Weights of a small transformer language model.
Size: 15 layers, width 576, MLP 1152 SwiGLU, vocabulary 31726.
MLP neurons of a small language model. Each row is named by its layer, matrix (down: output weights) and neuron, and shows model dimensions 0-191. Each number is 128 + 32 x the weight over its row's rms, rounded and kept within 0 to 255. Numbers have three digits each. A neuron's up and down rows have the sign that makes its largest values positive.
A block is one neuron, or neurons of one layer that tend to fire together. After each block is what it responds to, as a language model described it from the Wikipedia text at the highest values.

L2.down281:149096155098121146122187168102135083143131150113113197113125078138148086142113132126157182173111181108157136127172069140142126081124122155098133139119118172090072131175117059116138129141172169094176177106092139136090182153219141140117175167127151139096094099102131097121102095123132133099119146152080147113126097162111153119102128087150172146094111113115102157151128109102105131142095119101080148139101070114082156161087126146144169030171140159149093108136161089173118133188118114169066089163149116123127105096051117138107110098125118126110124127077174094071100111167144174133
L2.down298:079043111154123147145133140054135112148084139141090203155131080108192102191106162111182154149126158067129180100161140127111190085146183144132136102119106135163162118142140123138105114139174194173135113156141091211089068128132157214081121105155168153098099089056154100096118095009147149120098155144194165134134109138104134112073224127132121131129123112079160104146146091103136130084128101137073094135121087111109158125088145146149156091113125190113146154132112158170104097122103127138159109117128159151083090112139160123120172127130095108130079145106139129157091083149121135157
Responds to: Cell and paragraph ends

L2.down299:176065110123121110116132114147097110072132082161122171146045119123110140038110153113098111100153095145154144082159066158119087180103098119132101115146117129123179155099146150149135109090167104163164118124115098121112115146068173141141112115114180168151116066139111099103133116125133128088109149140122097130145072152101104117126116127159123117118118131091108140117098094157135191149111142110077092115124077127121122096175154184134129092106121156118103084097113146127126152085134152157059147148083173124089139102102112081118186162131065140104099151135137117140137115118138098126
L2.down1061:188120151109123142116147130104136133122104124164135131151083121082122080135170133146104134042094138147168149103143165216124094123093091130172073132141129160162089156052197173109140107129166134135144103135118143129091115094124135128125086125186107149053095106124099157103131124176143067099098146139154113084041077155074138100143145087090157185163138080078146159076090131099118167107113154098149142098139104144115124083111096189185177134074171107128139108154066159154157128166161096135143095112152116130111085159124132083102140136114085107145104116138076144129105092121140164201
Responds to: Sentence-opening adverbials

L5.down55:098168151115146090116125106096146106173106126060184132124090112154104117120117201150164141162121132126101178106107073182141155137070146165038186114159128161095111100127099137090115098170137123085134144101117152151152170156147156193082207123130157108119111159111150116150105091053119087111134141146125173098124135083138123131167121068114146199125127146164171079154144091141093148163081104121127129067158127159116194131135126107166142111148207149195156134153182101165150115112071118143123098135152158082131112109125125198114105117202135165075134129165149095134081173116174157134
L5.down140:152116116132111141119092135168111107143128129163187108143253131138053151150128153132086135151116126115141103147153177133109150140112065150126135091163158150185134110072108096127119124141120109151178072115132132134126181129106109140153170127134164121106127100115100126143088137095135147132081159136098111086105049138073180156096174073095129158088150130102159144131110130090136126125160135135055152162120106114117112100139096152126132084139105149168115092117098167144170097069073120083161093109144118107072117115068130072109183165118154090131111142186163139130138132142133139233
L5.down314:118164177077188067045048079170093171096105108119154131159147103141123084085151174138101152147165118123066105125118161147138114095111122150100126041062166124118177159170178110139140108143136108132121086156191144124110074124163082105089084139165090110115103150103120121148100132136087156149171118143114120099136122112153123134122161110128109189148158086161103087120125161142123099124073170143119166119145121106087119114126130072116159109101159127197160112129168124134124182136119128059218109089138138129144113083103169142159161133167138137141101119173082089115074112159109143138
L5.down680:072111144134150076096151140119123084126126147134161149140125107150135103171133167084158163138116091153101126069177132147083113147084124135086141159077134164114154095121124060116155121159161169179156120209099092150105149154073163160182100171114109095080084095179063129154095115082134140142127181188101114092119111114134134168048147136119108212138153062125115125119128133080107110135053139150026126163190092072078122182145112110122132118098106101173123117111115143123178119127069096096103114137147095131098088178093110174127141219153166090078134076114105131123085171133115123180
Responds to: Segment-end boundary tokens

L3.down96:123113137156141189119175138136191141142182087104150080145131172101073101117140103140129091136081137197106117136129124097156151080184140117069137144190177101169101099074157159117129151107107137067156075170157093130112123145083072125097137183176128165124139152169130099109108125121159128085073114095192142183049141194119173204142185081124062129173130126079089124205116093158177160129069168111134140149138133115144192143080098169193134145180126108162156095172146107142122185183129094092127088120128099116097147129135093195116192118158169075092129146135105133164130133097110115108
L3.down290:103131119093163112099121109161180124164179126137195123071171170098142121061118149115112079120152175127151152108129177115133067146107133113144147119148124110172089135098150142138188165089113136123159171094163163152110125161131116117122172096139137131136116097131120140102101109138081133145113167116088144169179118138140113148167182183131045104151149132155160125163087108062186176115124156150198125138134116131150092143077099156112148132142090109120140166144177157142152143152095168101151180157145114147090141056184087145120177187121115085102128086098076127133095069090136122119
L3.down398:150122132146139108102137227120107148144133134155107205145120165153107161107127064131118118104145097101119160120075109128148167154090140125140162148101072122114137143121180094104152131165142155141134140111122159109154148153155115133135100124128137138125172126119180067169131108158066160105135136117068097082118139149068118164157116156111141163081203163137161145168062138180168160170096082179149119071106107118094112145148128146146163130164111111141157180104197139123149132108047174102106179146190113117123114109074136117098160182097163120140123127149099075079154074134139124068
L3.down513:056066116168131130141139174051113128088118085128187137131179129149151128150107102090122118101118094120126123065130167145182168121180165092119080092165161105154096088192160154093128172082069220157132139144183111067108086155130106112130088130158124148071180121123162117130137079198144090104113122155128182184103140114122192090119162163154073113143122181121107109109095112159127106108081143146180122140082108117100089120174108106152149114191143155080111146106148126080104095107101130089146118167155124189162168085182142108137184154137082086160141093124128147092098120120126103140
L3.down571:137135109190124102098121183126158115102058164105156142163137139125167146067110123129122063126140106113138193129141120151140141164085169127107170154207113115136108113102157112141129173181175127120117135097062186134168085099188142149078156150163060155136188167060147130116122139110152133129122152100119135134174085117096159130120153170114077154139195083115108154119087149125125091148062159137175133108134121141114099182128154149182140143177131102108106112102132109149136123061163147116129122068137107125146136079119126120105103082071168153124094115159192128115097090127076127112
L3.down770:164118138099138161119167099098177181154124133114103119150120125131085121120084107113126133060067067150105119127147147168155105130142163099150127159170151147183104184100161162137137151066104143127130089196121109163104118100095090140109154157133131126087126149144116116132138081154143081089064201070155162105105133226068176156147126049143134130184116130121107115168137144196172172126094108174146158156137077133160145108121121152133188088166143137141131092174081164174116168150096077127090137155111087148109119161145134139124199076138132100117091136104073053122115132128108140131
L3.down817:141131124116152216122147164145191149156149111108075147153160142095091110110125106115096107105051105193119068155166137088169159089161157093093106149140174127186095136042163163124117151095153133121138101166111124124083143125087099166098127192132090134087142130161125137111075113153129151084101181090195158138066172174076165177163101114109111125144107170136015088181165123202159168108074132151119157144116096133150147146073094124128144112195136154132122159181102109134156136186121100096129113117136095151105154118096110166161144099128147075096081157089047082157119122119087108092
L3.down857:134103130078131218103152109109128167157142144105117116085134159116085116134114110141137162085079077179108097138146168127183140148180170099122119141175164144183110148117171151155117144104124110153141084187120081131124110126092088130087140158167117109092132145160118100103119099180147108064051156093187151119066152189080155134145127110146088111149097139145146101193103135150183156128066111161121173137149112113167149123115124150115161091147144133167151126155105164171144142169107109109103152157133098154088107127146118179138190098138156109119085106100093064114142112111090089140
Responds to: Year with trailing punctuation

L3.down36:166157130126112173166179137140208119092129141135082153075172181118096145103159174032114125106146143140129167107186124154077145091194069140138110131104114188115133125125107149143121083099148112165063156194131095149127138171103124165142120111096100104143109087131152127115061111148144222141104169141138069148144088135089127207135096164134099125141118076102146161140075139133157179136128144144135094185105131131148140126129086150155160134131085101090178100181109082094078166117092064173114133115171149135158121182145078156152072129157127132075146166148145062126199137129149180153
L3.down448:118116122163145148124186151060198159124111139133144196200127129112189158111129147114098111100161119141118142116120158140137117160134110087169129090123147189140188127068137095144085139067170206102123140114126185141159126186132116127093154146130173119134129179086185124097131148124116123125144172142060148115118150101159131141011118085136196130118133118095119121167186130169068149090130128187156137132132130127107102135136109079121136064141165106082121088174105132217080163194115099197149050141166107189115115141169161109101098108174094123102076042118097148086117126117187142144
L3.down610:138114144131094121118185117101117127188196104206148138130103100101140128128149157121112102111132137153146095166092127131095096124113144121078147091109135154140151102081162176178110085113172059124113097104092112134107180119138056156132137104141158185163172116197183143149124118161114118081120128098168139067140092133102158130073138081094117102101116079137075109131114090136147146103132106131129165177123128112136143101122151128089161117130149149131090064135147121126129101100122142141150071122150127174164111100177152120154116070109124073131088137207101052101132112125146137116
L3.down861:102150162113105146145082130154173124117152097150134182166150136133111055184109109153131163122105193171169134162143111128145085142162189143201108151135080106079079149132132062133135116153138132179168146132147128170098123176196144140142138139096084151167106125129083146098084147078137075101095097113126080095088113108104086126120103154142148118103123057069167111142085149113205117103055107112130174114129160088073158136164139145219138175167135128158160129116109115162163130175113120080153131145199129180152111185122108091110145182128141154092152123120117146138100141133128116170
L3.down891:118144158126119149125148242093163139163104117155154121159115109161105103169156183120096136187144145047148111149134102151050152115102159155122180128147136150142107125114103098131121132146126133124167138139123147092102141116132092130128069117107134091125121060150139114123113125103139145151155163151098087053101172062195097110064130160106176160100139149147129147149148136152103117171033119116062130095122129079135113093101132163114136133138078131150101136176156169141180110145155138127189073114198117113148102124144111107121114148095190121131113101080134063104099141106138151169
L3.down958:102105120212085142140156165131081164082114152141124119172182172179123095174170120151160111104149139089163097087146174189148077123124146187163135153138125125153128108121119111155134142145112143101143083123061130139100136115087082132118150130156139152101140139112180113114133109216111175154178105163135135074093145071164147131102138123090152153144080145126107117167141121148103115124087081150141127147146085105120079091070105143119114103098091149177131125167196147130195107176146158114112097077212132135108122118137151107094174152113106123157141061161148088116134138132165150113
L3.down972:141122140123183139163142101112067096109081179069126089103117038148158124122116112154126126138118099172119139103194119108098164095152121093072139111096103146153096156120166119142168111134147136129102099144185113143139115157187128127080114184122049126123098131119168131109150171135127125141116169093162147163110147143114124131148125125149128121189074178187085125086160148155110145144095134084121131155120066106117156107102147152086135046111124126073077130176157115143113132101144120153165111094089155095136058035132080168177193109140141113134150113027144036141147148127114137095
L3.down978:130155167156120109115108099091177145144134107139138070153129059122066097112137091176139131130103167115132196127122140080136092130159118130145088114185125138117131120173141118184101145134122180166128136082116137066135077168110109095139106094162147145190107120137210164110117099210137061093132128126204165090071115139171098145042128129085089107136108129133157112102139174101101149092086138183129142162130112127171141105041134115174172135184144179091129152155155149160113085172155155143089096120190153129054189149165158057057099072135100124083137100040142142111046113146123162147
Responds to: Table cell separators

L5.down229:126169168120152124169151081147135076095139090166106110158119069118120123115163103136154152132106068150161094156111100100171148126192137109143144158138126123084122110133097113108142148148113113173150098103111156177162098131125098165074091100118096149149108107115105142105126135127091141081132152136092218135120103148107113158112139205133081171077201177209065106135069187173137143124133163179164129128099167155101140102073102085178155123085117135135168172089094131114185114128112111165169155144104173128102122176158170144138053189180143190118175146132093159163144107127175117174
L5.down251:129115161195098137132101113190133039077170091167156123167153117105180081172099099090160138100068181122118134131072100208113099206046121107097115178092146113186117139158137092133124159159098132179096119097136121142114128148148148100167190126163121118154116087202118138117087097148157151140114163159164106090048101108177149115079125088132107116155170090147172180112107082135108166105104144117159146131150147128135089133124129157159167138128099079123163169112123072155171113085120198184155150131078114143092125147131123195092152134034048149139091105146134119146069116105083096050
L5.down972:100143118111049083121140073132116168105077131155088126067114126107154129143121150108155132111134188116109088166124063133112138180192086090123081154185131101143075085115122141112133127210157105202167132152158149161119052106148205158073118070145063147133170117113134106149096178168088159131129208147129105099131122193155144129163112073116103118147126145129175132065109108151142076117116085210000106108123114101120047133122106104220120116156138191188144106130111135204115129105129090116126139075177118210135104153132121144131111121161124123132107158208087166063117106125135134139
L5.down1067:171147093114087137103123134116079141086161144121145163147119179117099063138123116087115148118097135140152097143146173056145177153158127147150129165109121144148102121156142142112119134106155064122098183076160125098084146100135102130059077135056141134169115119109093130158108112126151133085148162146153055117152115139123110151128094111135115130145111102081171102098142120096120153117094099134172107192126120152144093139104095177079201122107190162081152185138126154143121076117101111149123173116123129086185177074175188117141143125076107161163149124145076098137107084160139105094
Responds to: Sentence-final year tokens